Weights of a small transformer language model.
Size: 11 layers, width 256, 3 heads of 64 (1 for keys and values), MLP 704 SwiGLU, vocabulary 4096, 9.52M parameters.
Architecture: RMSNorm before each block, rotary positions, biases, untied embeddings, normalized queries and keys.
Training: a variant of Muon for these matrices, 278M tokens.
MLP neurons of a small language model. Each row is named by its layer, matrix (gate and up: input weights) and neuron, and shows model dimensions 16-143. Each number is 200 + 30 x the weight over its row's rms, rounded and kept within 0 to 999. A neuron's up and down rows have the sign that makes its largest values positive.
After each neuron's rows, "fires in" lists the words (lower case) most often at its 100 highest values on Wikipedia text that the model never trained on.

L3.gate429,236,165,230,176,199,248,170,205,252,248,192,181,230,208,168,175,188,238,198,148,237,163,178,183,182,211,196,221,155,140,181,240,196,213,231,226,175,182,196,208,213,189,171,238,219,218,166,256,217,128,234,249,173,178,148,167,159,185,173,212,260,211,221,158,200,194,176,232,209,206,234,163,167,183,226,237,187,164,135,212,234,237,246,208,220,224,226,207,207,187,165,176,210,206,193,244,202,251,239,159,184,239,189,228,190,197,272,160,137,183,212,167,248,205,229,180,225,177,190,161,163,187,213,218,165,214,219,228
L3.up429,199,191,241,234,161,163,199,181,246,251,225,255,215,175,205,252,238,167,220,230,234,191,187,182,199,193,196,216,224,144,198,230,201,208,201,213,207,137,214,215,271,175,211,207,179,254,161,201,253,165,211,293,175,235,195,226,213,181,166,209,205,200,200,187,158,245,206,261,256,217,207,205,199,158,260,194,198,209,195,190,229,184,173,230,216,212,219,186,197,154,172,221,208,184,156,198,234,214,230,153,204,217,203,184,257,218,147,202,170,186,144,228,206,175,239,215,182,240,176,229,243,222,215,158,200,198,268,254
fires in: "an", "a"

L2.gate375,224,239,265,199,186,240,196,195,226,205,177,197,193,175,190,199,176,177,224,285,213,221,204,142,142,275,191,234,179,175,171,148,230,222,199,154,206,206,253,209,221,222,187,167,260,258,199,229,174,197,224,183,208,168,239,218,218,210,213,196,173,179,203,199,199,250,215,211,190,204,213,210,237,194,166,246,190,224,131,162,216,219,175,195,217,228,184,187,192,277,174,171,227,179,198,151,200,257,219,181,163,190,202,175,219,151,181,165,203,218,189,207,198,178,243,250,200,249,214,175,205,204,207,218,215,205,190,205
L2.up375,119,187,212,169,260,187,236,195,233,203,192,226,189,148,178,250,205,239,198,214,207,187,216,187,215,228,182,197,255,199,197,182,203,210,131,183,194,188,166,244,183,223,165,188,162,201,169,208,230,207,209,222,197,206,236,169,211,165,229,231,199,240,253,231,215,190,184,200,211,180,151,188,238,109,231,196,256,242,205,217,233,217,212,222,217,190,186,228,215,214,236,190,234,202,149,198,186,196,214,243,198,201,204,204,201,211,176,188,215,272,178,153,260,216,195,199,176,226,220,231,263,186,227,184,256,153,245,196
fires in: "a", "could", "later", "instead", "were", "applied"

L3.gate227,258,196,185,192,200,196,213,132,143,178,203,180,202,163,192,203,166,260,198,215,186,244,211,244,253,231,225,152,241,201,240,207,181,201,176,161,211,185,236,140,163,181,217,185,215,198,248,237,207,218,215,183,220,218,243,209,207,169,221,109,196,185,240,225,234,194,188,122,228,218,210,277,173,196,212,213,165,181,194,201,276,232,208,205,185,173,181,190,164,195,214,162,167,218,171,220,157,274,215,242,215,185,219,183,172,195,202,190,137,197,175,149,185,180,177,212,186,167,201,191,256,242,161,207,246,201,196,167
L3.up227,229,244,241,227,198,178,250,226,185,195,179,213,231,200,237,201,180,166,201,156,220,207,184,214,184,196,189,177,189,182,234,191,169,186,194,165,218,185,209,194,195,156,211,140,274,229,204,199,199,208,174,186,206,202,165,206,183,158,225,223,192,241,202,244,143,157,168,123,256,234,227,217,202,172,232,208,180,195,205,163,191,259,182,203,225,213,173,220,170,184,161,210,194,206,160,218,241,143,167,202,112,192,224,172,210,210,217,181,216,210,182,203,197,207,197,238,214,247,178,143,208,195,252,253,215,203,235,171
fires in: "all", "the", "fifteen", "among"

L3.gate353,153,248,235,170,155,142,166,195,195,193,235,219,181,190,153,213,180,178,246,229,198,213,175,143,202,223,149,168,208,260,198,235,192,163,196,202,215,158,155,163,240,240,180,210,189,195,250,174,209,182,184,203,213,163,245,189,219,209,177,218,248,211,238,241,203,184,186,177,197,190,212,215,259,167,197,172,192,236,242,182,229,203,211,161,224,205,204,206,163,184,211,191,195,194,180,183,179,260,185,197,239,179,178,180,162,198,202,216,213,167,222,205,156,180,238,225,165,160,204,231,194,196,213,203,139,210,222,169
L3.up353,174,261,231,211,198,248,256,147,241,187,202,181,186,204,174,174,145,190,210,223,237,172,155,141,173,166,218,233,252,164,162,203,138,158,233,192,202,175,210,178,209,211,173,151,175,197,229,203,252,259,170,189,175,231,244,216,170,212,194,234,205,186,253,182,224,189,229,226,203,251,251,250,231,198,177,167,176,216,211,205,230,212,145,213,184,212,193,182,211,196,169,234,165,222,240,189,184,165,184,193,153,205,196,211,178,189,192,202,214,196,164,220,192,174,253,212,142,182,193,174,191,176,208,223,187,157,151,158
fires in: "this", "his", "her", "their", "such"

L3.gate109,223,175,186,198,168,221,173,175,223,224,193,207,170,174,184,163,215,156,198,237,187,236,218,249,185,212,203,136,227,188,214,192,176,225,233,163,177,197,142,218,162,199,170,216,187,250,191,259,202,113,173,191,175,172,206,186,202,243,248,210,189,177,219,129,192,229,179,227,226,219,247,221,184,216,148,207,271,181,219,178,207,218,249,224,188,265,201,220,187,160,223,158,204,207,197,253,226,189,198,245,214,221,232,215,248,196,239,274,140,219,175,170,202,182,172,223,168,209,165,205,166,209,177,210,221,155,208,210
L3.up109,169,233,239,196,180,214,229,220,161,165,139,254,152,165,180,188,179,194,183,131,170,196,174,227,202,207,219,226,217,152,205,167,223,234,182,151,160,157,149,182,211,187,182,200,207,251,227,220,162,191,223,210,228,155,203,197,203,203,216,220,211,175,220,199,226,176,201,232,173,160,240,260,179,176,212,236,200,212,155,102,238,205,196,256,165,174,209,196,176,195,198,222,195,217,216,184,183,197,242,197,195,183,232,185,197,185,237,194,185,203,207,185,198,210,201,192,191,253,213,225,196,189,223,226,210,232,173,267
fires in: "after", "with", "under", "following", "despite", "by"

L3.gate397,205,170,232,203,222,205,178,216,189,186,175,323,141,207,221,200,251,229,189,215,166,180,216,222,155,184,184,171,239,206,179,213,249,217,192,179,182,239,202,163,162,179,169,179,213,193,235,188,221,230,162,161,188,179,168,241,209,191,205,210,234,162,209,257,250,228,192,186,231,236,160,202,174,209,164,213,166,208,183,176,158,189,207,238,239,138,205,219,184,164,215,225,217,220,211,230,181,152,219,176,157,181,255,200,196,194,213,158,167,211,272,188,186,249,188,211,215,215,187,202,226,235,181,274,209,205,217,184
L3.up397,158,194,235,174,199,222,237,249,296,182,201,250,216,245,206,245,244,213,190,224,204,189,221,196,259,201,210,162,190,189,172,250,198,206,167,244,167,162,174,226,206,248,196,213,190,154,231,231,238,213,182,193,233,163,215,207,197,253,204,182,208,163,190,227,225,161,150,217,166,238,157,187,166,180,181,164,207,207,249,222,196,220,245,249,196,235,170,166,134,223,240,150,161,159,190,250,223,185,197,201,222,176,223,211,161,152,204,206,173,212,245,221,186,216,174,186,168,207,233,198,179,205,174,237,201,200,241,162
fires in: "to", "exchange", "etc"

L8.gate348,211,193,212,248,196,162,202,179,206,220,212,193,247,176,173,202,223,172,215,230,183,169,217,211,151,199,219,180,217,201,241,173,271,199,189,201,184,179,168,160,147,179,156,224,194,194,178,179,194,195,189,191,149,150,233,175,229,222,185,137,172,203,220,161,208,197,169,246,186,249,215,232,225,226,265,217,220,246,263,118,175,161,247,179,264,174,230,190,220,252,157,219,179,216,178,198,197,195,204,251,189,188,175,173,176,254,197,203,173,162,200,199,229,243,157,220,264,203,215,192,222,177,231,241,225,249,193,194
L8.up348,212,218,218,164,189,156,195,206,156,164,161,261,206,196,197,220,232,201,193,170,201,257,241,190,177,225,207,204,205,138,221,179,242,180,167,161,216,181,179,174,202,172,169,202,233,180,221,192,209,235,171,214,215,140,246,221,185,212,192,182,237,219,276,173,220,191,244,178,215,237,177,205,241,145,192,187,181,179,176,234,218,196,219,156,249,197,187,177,163,260,181,230,122,193,186,178,233,205,200,259,200,193,207,176,164,248,232,225,164,204,217,173,155,257,193,184,226,190,172,185,250,222,249,194,199,223,216,169
fires in: "after", "during", "for", "about", "with"

L2.gate474,218,204,261,252,228,210,155,184,217,217,209,184,171,273,208,164,174,208,212,176,194,181,137,191,258,213,274,234,211,155,163,197,160,222,175,201,179,181,177,208,161,226,216,208,157,222,163,219,182,135,192,239,247,171,199,195,202,207,189,183,154,227,240,199,183,173,160,219,229,179,279,233,177,217,203,190,202,168,160,182,213,205,172,223,220,184,250,184,210,206,212,247,124,215,148,210,158,263,209,224,184,182,235,217,171,161,191,249,166,185,170,214,157,219,214,184,226,191,204,227,215,218,135,183,276,210,217,220
L2.up474,163,154,230,176,261,262,229,187,194,213,196,231,182,168,216,201,154,239,243,243,174,173,241,231,224,189,203,213,174,256,196,147,187,182,241,184,220,163,215,212,92,206,197,211,172,183,231,176,193,205,197,210,239,192,116,190,212,229,191,202,223,167,248,221,220,219,198,170,191,187,220,208,171,190,167,192,138,197,225,181,201,164,178,222,170,224,144,150,183,188,217,194,169,213,159,194,192,182,194,222,239,155,164,211,168,240,222,203,152,205,231,202,209,212,223,225,162,146,193,213,241,239,203,221,217,217,214,219
fires in: "her", "his", "heroes", "scenic"

L2.gate536,201,190,175,200,208,186,224,194,235,171,151,141,176,189,195,187,211,227,224,191,196,156,175,194,220,198,170,178,214,151,209,252,179,186,214,147,165,166,198,190,189,177,192,178,153,235,224,260,183,192,159,196,210,176,246,241,206,217,241,170,221,217,157,215,197,204,220,221,199,232,251,199,244,170,220,183,249,210,189,142,185,180,259,170,238,181,190,223,184,171,253,237,259,149,156,193,229,189,221,184,203,156,181,165,212,236,224,227,221,186,182,142,223,203,192,173,217,178,221,231,175,177,156,213,195,156,180,167
L2.up536,227,201,269,230,240,150,210,163,245,203,208,133,202,218,211,211,244,167,211,219,198,201,204,218,239,170,212,190,206,195,216,227,188,199,184,200,191,137,186,237,215,217,190,240,201,151,192,219,193,210,194,224,243,210,212,174,185,193,225,192,268,186,166,208,210,168,214,180,166,239,227,238,140,135,196,243,204,218,176,165,198,231,206,173,185,131,168,132,225,131,214,229,230,140,168,253,234,165,201,187,165,200,199,175,202,213,219,173,166,159,205,225,224,180,235,221,208,182,266,176,158,198,184,199,242,193,151,188
fires in: "bronze", "place", "final", "medal", "second"

L3.gate514,200,148,194,257,218,244,193,162,180,150,201,219,199,200,200,214,197,145,209,137,276,284,179,192,155,198,168,202,235,223,209,186,209,229,192,200,185,142,179,168,153,215,185,199,243,178,170,194,200,188,221,223,208,193,181,272,162,215,194,161,154,188,217,149,197,226,205,167,151,160,186,204,192,234,219,210,217,170,189,196,178,195,190,233,195,131,208,199,230,211,254,210,214,163,113,158,180,226,226,183,204,161,180,168,198,244,211,176,175,184,191,193,208,185,207,247,178,222,215,241,244,194,247,245,178,158,183,181
L3.up514,144,194,223,179,198,222,158,174,249,226,242,193,244,189,208,153,198,168,183,130,242,194,211,145,226,208,177,228,218,198,191,168,248,150,195,179,205,192,162,152,190,216,174,188,156,198,235,206,203,242,184,204,208,221,183,163,199,144,250,220,170,194,236,240,195,253,222,213,198,171,161,254,140,157,193,186,206,208,187,154,224,202,143,150,208,109,154,217,224,194,187,207,209,177,203,193,231,202,210,196,172,159,208,204,201,248,192,169,152,185,177,195,196,260,172,258,110,228,209,195,183,139,144,192,158,169,213,179
fires in: "the", "of", "among", "alternative", "awarded", "already"

L6.gate590,192,203,216,166,188,218,224,229,159,230,162,212,165,170,199,250,180,163,145,183,145,186,215,208,220,191,190,227,229,168,200,196,171,239,229,176,185,216,229,216,167,236,154,184,173,209,205,170,203,255,164,176,263,213,207,189,162,191,239,229,188,180,170,225,192,233,198,197,195,188,158,183,178,216,196,229,182,172,246,172,173,188,214,202,173,196,258,211,191,177,165,194,210,182,221,211,193,253,136,207,207,205,205,200,198,184,225,194,208,167,210,192,252,192,196,240,215,148,258,200,153,205,231,236,181,208,238,214
L6.up590,188,211,147,190,224,267,218,218,168,188,193,212,191,210,175,213,187,204,224,246,167,229,220,183,237,233,151,188,232,227,220,235,179,211,155,192,280,220,242,193,139,226,197,189,177,189,168,174,194,191,172,242,172,231,161,201,183,176,188,218,208,236,188,218,187,179,150,205,221,180,183,228,224,234,194,178,170,233,205,280,215,211,200,247,218,170,215,167,207,115,183,177,184,213,178,186,204,237,229,220,218,148,199,242,153,190,176,150,207,214,188,174,208,201,211,202,213,196,228,263,205,221,186,145,185,177,168,216
fires in: "world", "men", "women", "that", "people", "who"

L2.gate550,144,159,197,234,167,166,180,241,255,234,190,212,193,135,194,235,178,199,232,199,172,227,177,179,231,201,203,154,159,191,144,198,163,262,192,232,225,161,210,186,181,238,111,231,195,188,175,212,273,181,176,207,211,196,212,204,151,203,164,194,198,241,193,171,167,241,184,182,204,254,197,174,202,184,196,171,224,206,187,182,238,255,172,207,231,186,184,148,142,262,211,234,208,226,223,206,238,231,187,222,247,221,224,212,184,236,160,183,156,206,186,232,198,181,216,203,230,238,197,236,192,157,234,189,176,187,224,177
L2.up550,148,212,246,239,197,224,234,200,245,246,225,196,199,193,183,185,202,166,197,212,215,191,169,172,189,195,191,192,199,203,208,259,132,238,226,189,173,160,219,195,160,200,153,169,249,255,156,175,206,171,237,224,227,175,239,231,196,169,207,305,216,255,196,177,245,206,200,147,236,192,198,196,188,195,180,184,137,206,237,246,190,293,182,215,191,193,206,173,177,221,183,186,229,212,231,180,198,223,275,192,227,211,179,182,205,204,175,236,199,208,200,251,220,254,251,227,253,212,243,255,179,170,155,183,199,228,195,162
fires in: "a", "u", "large", "september", "an"

L2.gate101,205,170,211,214,233,239,204,220,153,217,193,243,214,206,189,239,177,202,196,243,179,202,171,167,243,228,200,171,209,240,125,207,195,186,202,186,213,202,192,198,158,205,235,246,248,177,151,179,165,202,178,210,254,220,276,215,192,209,239,203,232,244,206,191,255,267,203,195,157,216,167,203,179,184,177,240,211,232,98,270,195,181,196,204,268,193,225,205,196,242,183,221,168,206,249,226,222,226,232,212,208,192,204,178,215,215,211,223,237,181,240,186,224,159,170,267,218,183,208,202,233,209,177,248,174,164,252,198
L2.up101,224,203,257,201,193,212,166,241,231,185,195,205,182,233,229,227,238,122,190,180,226,227,170,139,205,263,204,194,160,198,166,232,166,187,196,185,229,222,203,190,165,207,207,196,180,200,210,217,215,209,228,210,287,196,207,224,192,222,218,233,218,190,190,167,262,200,261,225,173,194,266,206,205,226,194,189,211,184,211,169,169,212,240,187,152,155,173,204,206,179,223,157,121,193,239,184,185,164,220,196,102,231,169,239,212,231,224,220,239,146,173,195,173,228,163,216,189,231,193,219,198,194,186,191,166,213,202,133
fires in: "de", "star", "la", "licensed", "dehradun"

L8.gate106,191,188,222,234,204,225,177,249,203,233,185,229,175,177,170,213,223,205,215,203,208,155,149,188,186,199,202,223,229,223,192,223,187,203,180,196,240,189,185,235,182,237,177,180,223,222,221,172,217,247,253,208,205,194,197,235,224,184,168,200,229,216,187,255,175,178,228,174,195,248,206,172,248,238,262,173,189,199,218,241,190,146,248,181,183,184,213,193,209,201,180,199,204,195,171,211,240,192,173,160,232,174,186,233,200,227,208,216,166,195,181,255,223,236,215,227,221,192,215,231,239,148,229,194,198,218,159,191
L8.up106,215,193,181,190,236,246,215,185,194,151,140,208,209,207,196,224,153,157,241,170,222,229,211,219,249,175,182,205,216,225,152,151,179,197,142,184,194,217,176,199,174,212,145,221,213,222,207,183,252,192,188,167,222,154,195,187,185,201,175,195,172,214,169,171,176,228,192,199,237,196,229,239,223,244,212,180,190,170,179,182,156,196,176,202,156,175,133,199,228,165,241,187,202,189,151,188,185,214,173,207,180,208,198,207,221,238,185,214,208,157,183,182,163,177,154,169,167,156,118,241,197,173,218,253,169,216,150,193
fires in: "which", "that", "who", "also", "was", "be"

L2.gate478,210,216,180,231,209,225,207,212,178,213,200,191,224,121,220,197,223,230,183,164,178,224,174,182,197,169,200,139,222,198,202,190,165,271,215,219,177,222,213,217,202,184,196,230,215,182,182,131,181,218,189,224,187,228,217,108,220,151,166,237,194,221,180,197,238,174,189,242,194,134,205,148,232,170,169,269,240,170,227,203,247,227,194,191,190,202,177,227,160,175,189,232,190,203,184,210,176,210,173,264,211,216,175,227,235,223,142,211,171,209,197,248,192,199,199,186,206,179,201,176,144,215,206,217,160,223,184,211
L2.up478,185,154,195,204,191,215,221,232,218,220,187,188,158,202,224,163,178,198,169,210,213,218,190,223,228,175,228,164,227,204,234,194,201,185,203,205,182,214,167,211,189,159,205,192,233,205,160,205,191,186,130,194,254,165,186,168,178,178,187,240,182,134,206,146,208,235,167,195,258,140,234,230,251,170,184,223,241,191,267,210,187,237,194,227,237,121,151,221,199,179,178,214,173,203,210,194,164,241,224,205,188,223,222,200,256,187,117,232,208,227,208,193,245,207,157,222,184,141,231,222,203,196,178,189,169,174,204,196
fires in: "the", "was", "is", "isbn", "an", "hansen"

L3.gate381,253,213,219,190,165,172,189,211,206,221,211,201,230,206,220,202,191,200,168,208,219,191,219,178,205,130,232,158,176,229,226,214,183,194,245,196,191,201,228,216,194,228,183,212,198,228,236,201,182,214,148,155,250,191,162,199,207,222,212,174,208,190,207,174,174,185,240,180,183,199,212,178,202,188,207,226,252,185,143,208,146,201,150,204,179,184,206,120,165,247,193,239,158,197,193,228,217,204,204,177,162,227,200,159,159,202,216,145,213,261,214,184,141,140,241,223,241,240,274,131,250,245,140,202,243,215,211,169
L3.up381,202,197,184,223,199,236,216,201,199,182,193,197,213,162,177,218,185,218,190,226,191,239,184,194,256,209,206,217,131,236,194,191,180,241,188,210,178,237,208,215,220,226,212,180,184,246,266,206,193,248,177,237,181,199,181,176,252,151,194,209,197,218,238,234,203,207,214,195,227,216,242,242,217,186,191,121,228,213,189,164,190,189,132,176,236,225,187,167,190,217,190,195,184,195,231,165,233,140,203,165,180,238,205,190,157,173,242,157,248,265,246,152,200,165,169,203,139,166,218,170,201,169,179,242,181,217,178,223
fires in: "this", "his", "its", "her"

L6.gate393,194,180,199,190,205,217,194,217,196,218,208,236,199,226,183,138,169,260,196,230,225,233,208,241,175,199,200,188,229,160,172,160,231,210,211,213,212,149,219,193,185,167,245,173,237,238,206,250,205,177,144,256,155,178,193,177,210,152,216,203,205,212,228,219,231,184,200,215,225,204,181,211,206,201,206,218,184,224,211,209,208,142,241,236,147,180,223,203,215,188,250,190,166,203,153,185,143,179,187,192,186,215,197,193,189,196,189,154,199,176,206,205,207,247,202,274,190,209,236,211,216,193,180,279,258,218,181,218
L6.up393,198,196,222,236,204,207,224,236,136,218,184,196,213,225,233,164,217,166,221,172,230,181,209,219,193,171,212,207,209,146,206,155,231,235,202,239,222,143,193,143,211,198,230,203,199,200,192,261,200,170,241,166,183,160,262,243,205,168,223,195,163,205,205,172,194,170,195,206,215,188,196,212,206,136,219,227,183,159,188,201,177,204,209,244,223,195,159,198,193,187,194,138,166,233,220,246,160,204,202,168,160,199,161,169,216,209,220,160,161,217,221,201,171,230,241,187,186,159,228,168,170,198,245,202,187,215,189,214
fires in: "to", "front"

L3.gate314,211,213,198,185,223,158,231,202,193,235,177,191,199,195,217,204,166,260,219,250,248,253,214,195,226,198,241,176,204,159,226,189,152,165,205,198,195,193,216,183,193,239,243,199,246,181,202,180,167,224,219,214,249,120,199,185,226,156,144,171,211,197,198,135,202,260,170,150,253,261,227,251,200,196,241,215,220,202,213,232,219,273,203,174,234,215,251,226,246,200,180,181,222,148,193,163,166,197,199,192,182,198,203,165,153,194,249,235,195,227,193,157,234,182,161,195,201,211,238,219,252,209,192,175,188,228,204,193
L3.up314,194,202,195,197,212,174,235,140,177,225,221,227,193,193,222,209,217,242,185,213,156,220,231,226,249,186,191,178,132,161,268,175,188,171,200,246,165,224,175,154,194,226,203,211,200,236,186,207,165,164,211,210,223,170,233,197,156,172,201,189,225,222,179,174,232,229,223,196,261,201,200,209,207,201,174,198,237,201,178,227,193,243,220,228,187,161,202,213,193,192,188,184,159,251,138,213,158,230,238,174,205,159,249,92,176,226,196,211,157,207,170,211,202,217,198,163,202,179,226,205,196,220,205,238,212,172,174,164
fires in: "for", "with", "after", "won", "definitive", "through"

L2.gate689,189,219,211,229,183,229,205,174,233,150,242,277,160,176,214,176,219,193,190,177,205,217,162,202,221,187,203,200,204,208,147,190,193,222,181,147,171,162,219,195,164,194,267,123,223,178,187,212,208,212,190,218,280,214,215,229,174,263,163,199,195,216,186,240,188,165,190,203,194,200,230,205,181,179,161,124,175,198,215,237,226,242,220,190,206,209,216,227,186,257,218,194,241,172,210,172,187,228,174,187,171,154,182,193,173,165,190,215,207,179,236,206,227,170,151,155,182,166,174,121,278,243,169,182,222,187,178,161
L2.up689,148,212,201,208,239,199,245,249,266,153,210,195,213,182,211,192,174,180,171,194,145,258,209,130,164,166,203,253,221,204,211,154,177,174,199,164,233,165,204,229,169,203,185,221,166,206,205,180,227,242,214,261,211,182,227,203,207,169,238,196,198,190,195,203,178,207,228,226,232,203,212,205,185,228,232,219,189,212,189,211,274,190,195,170,223,159,212,254,190,196,223,195,230,242,251,202,196,206,204,243,211,216,219,241,217,238,178,225,176,191,201,180,147,211,207,213,177,216,234,223,197,216,155,190,230,266,220,161
fires in: "their", "her", "his", "your"

L3.gate437,254,213,234,203,180,168,209,204,201,200,175,199,221,204,174,196,189,197,212,195,188,180,219,189,218,175,204,184,210,173,180,199,168,166,243,181,179,181,221,158,195,195,269,211,240,225,149,209,224,170,223,232,164,173,210,191,201,189,224,173,197,229,200,213,282,194,164,238,204,210,213,201,252,171,150,129,172,267,224,256,250,197,191,184,215,228,194,185,181,191,270,230,204,235,253,215,195,200,224,183,223,223,189,172,276,228,209,199,152,226,127,212,178,171,190,200,218,203,192,174,152,154,165,183,211,217,158,182
L3.up437,214,221,189,166,236,172,241,187,196,198,150,208,182,185,190,269,204,222,212,162,220,190,157,171,273,244,233,242,177,215,173,223,264,187,191,198,173,197,155,256,214,189,243,168,181,214,160,174,213,160,217,222,225,192,197,188,247,264,174,214,201,222,212,196,210,200,207,225,156,214,165,232,221,138,237,174,221,243,174,248,202,173,248,208,185,211,214,195,186,153,230,187,254,203,219,224,237,185,200,113,148,222,177,257,174,191,177,153,151,222,201,215,194,155,224,183,190,141,231,229,227,221,196,235,160,212,195,173
fires in: "final", "third", "second", "1st", "each"

L8.gate224,212,254,205,205,231,199,202,184,167,216,243,199,168,260,227,212,199,201,216,189,232,147,208,138,218,207,206,197,250,245,200,150,161,194,182,174,218,252,228,211,164,270,206,210,169,182,224,207,204,204,184,166,201,168,235,181,187,200,189,189,208,192,158,255,159,193,264,196,203,229,182,237,219,198,163,185,92,206,206,210,166,155,214,201,213,148,185,218,123,170,202,177,208,191,250,221,254,194,176,214,185,147,205,207,154,232,214,216,204,200,194,189,169,203,211,239,219,133,229,218,240,167,204,164,187,172,191,190
L8.up224,180,222,220,264,195,211,230,181,249,232,169,266,253,208,213,239,228,186,223,239,226,166,158,202,198,218,218,179,176,181,213,174,188,171,185,210,242,209,212,172,172,178,203,188,135,198,187,217,210,205,164,173,194,236,174,257,197,175,199,200,248,158,213,231,177,211,155,181,180,198,147,175,200,239,165,139,185,234,198,174,184,201,235,182,151,237,210,205,183,202,212,152,203,175,133,211,184,233,248,206,192,200,162,243,191,182,209,199,226,190,189,200,199,193,204,146,170,241,164,146,205,222,234,224,250,150,177,169
fires in: "which", "that", "what"

L3.gate79,192,219,175,242,185,225,244,173,203,265,197,193,210,193,220,199,238,164,233,249,183,245,167,193,238,199,205,175,222,193,205,216,198,214,205,202,236,146,223,210,183,194,198,171,228,184,221,255,203,231,189,202,196,150,172,210,161,184,219,174,235,254,217,231,207,159,214,238,212,258,239,190,240,175,192,236,192,185,187,282,178,207,218,223,167,161,195,213,194,199,179,203,219,284,156,169,260,209,199,181,178,181,191,199,225,227,236,179,157,183,198,225,191,219,210,232,165,209,211,182,208,184,174,200,193,212,181,211
L3.up79,166,206,189,211,202,188,227,204,182,271,178,188,178,255,280,132,179,219,193,196,220,223,209,202,225,178,211,214,206,252,260,183,199,167,216,157,167,229,158,153,192,183,199,149,212,183,222,220,257,161,192,180,173,210,157,265,125,192,200,174,199,208,187,249,207,224,225,180,223,207,164,213,192,179,180,186,174,210,233,203,193,219,150,181,171,203,209,227,166,220,205,209,248,196,171,181,185,254,177,226,186,179,282,177,259,189,204,192,178,189,187,196,231,175,238,204,196,194,249,195,193,208,232,184,194,175,206,230
fires in: "of", "the", "cousin"

L3.gate502,185,235,216,224,236,189,155,158,172,242,204,228,215,210,224,182,210,224,166,230,188,205,202,177,204,179,190,171,216,205,248,246,152,211,137,152,144,203,199,210,193,213,201,241,236,212,172,204,248,190,171,244,215,145,167,144,185,197,163,203,231,201,188,222,184,212,187,174,212,198,208,178,151,175,255,308,188,207,244,248,203,211,172,214,199,157,200,255,198,129,222,188,217,221,217,222,202,174,176,238,264,195,184,170,225,166,173,194,216,250,232,173,209,204,201,185,206,236,256,195,182,187,173,176,218,223,206,191
L3.up502,216,207,212,199,219,223,160,208,181,255,158,244,211,198,182,190,206,233,121,150,195,196,243,180,121,175,218,160,221,199,220,220,160,197,173,161,146,237,157,178,196,181,201,223,202,205,140,218,175,167,186,193,153,107,176,190,203,169,172,207,200,182,250,209,200,196,248,122,202,185,205,201,144,246,203,211,227,196,216,221,142,177,202,199,230,257,176,233,240,160,240,238,197,156,238,195,221,196,159,198,225,210,212,194,182,186,210,192,190,196,163,166,210,164,165,178,254,174,173,218,193,216,204,214,177,158,182,189
fires in: "the", "is", "a", "steve", "rain"

L6.gate175,189,196,189,251,219,205,216,242,166,193,190,207,207,157,190,232,204,193,218,201,234,233,159,209,229,226,194,236,215,275,183,173,120,207,187,178,203,195,172,186,169,202,166,226,151,190,200,229,257,179,173,221,168,217,213,209,232,184,246,125,222,254,198,198,210,251,219,180,182,180,218,119,149,188,168,195,192,209,158,184,193,228,247,218,160,247,181,254,211,182,189,187,138,244,207,240,237,163,198,236,198,145,223,197,210,230,260,151,184,209,205,227,229,238,201,218,234,172,233,197,213,190,203,171,200,220,251,236
L6.up175,263,224,190,223,221,205,154,265,217,202,208,174,172,208,131,135,255,200,197,216,213,214,169,219,243,179,251,194,242,206,184,211,202,230,166,219,202,209,197,202,162,225,194,181,193,191,187,257,221,181,197,222,161,236,266,247,222,235,218,226,164,223,192,158,215,219,162,214,225,171,178,179,200,188,226,226,202,231,223,215,188,180,193,229,213,162,177,221,209,180,176,212,170,169,176,185,213,172,201,255,172,202,213,222,209,229,221,236,171,193,214,213,173,212,165,174,198,174,183,195,256,204,207,223,209,220,194,197
fires in: "de", "du", "del", "la"

L3.gate622,206,205,165,246,213,226,186,176,159,209,229,221,168,243,222,166,160,185,189,212,207,187,229,177,170,211,227,236,259,266,227,204,147,253,257,199,156,197,209,223,222,211,186,233,141,217,192,234,226,239,197,232,173,246,161,175,230,207,237,233,192,226,250,204,200,208,150,201,240,112,201,212,212,211,190,180,243,204,218,255,228,241,189,203,160,193,216,205,227,178,223,182,177,232,225,191,190,185,200,228,224,235,169,186,195,193,214,153,187,232,175,170,177,168,193,201,216,219,197,257,212,244,190,184,202,214,165,196
L3.up622,198,213,218,230,239,234,193,227,241,177,182,170,187,200,197,174,204,180,246,156,187,204,207,199,175,265,235,155,213,163,216,231,197,168,221,151,168,196,224,204,215,206,184,178,144,207,185,203,225,178,189,193,169,176,179,223,215,157,214,235,178,176,165,261,153,228,214,162,219,158,207,165,193,247,205,203,195,232,172,197,150,248,207,243,211,214,201,177,205,174,171,165,228,172,200,190,192,144,182,134,197,212,201,258,262,208,175,193,206,208,182,208,156,213,170,199,216,181,241,188,167,234,203,187,213,205,239,217
fires in: "as", "a", "is", "an"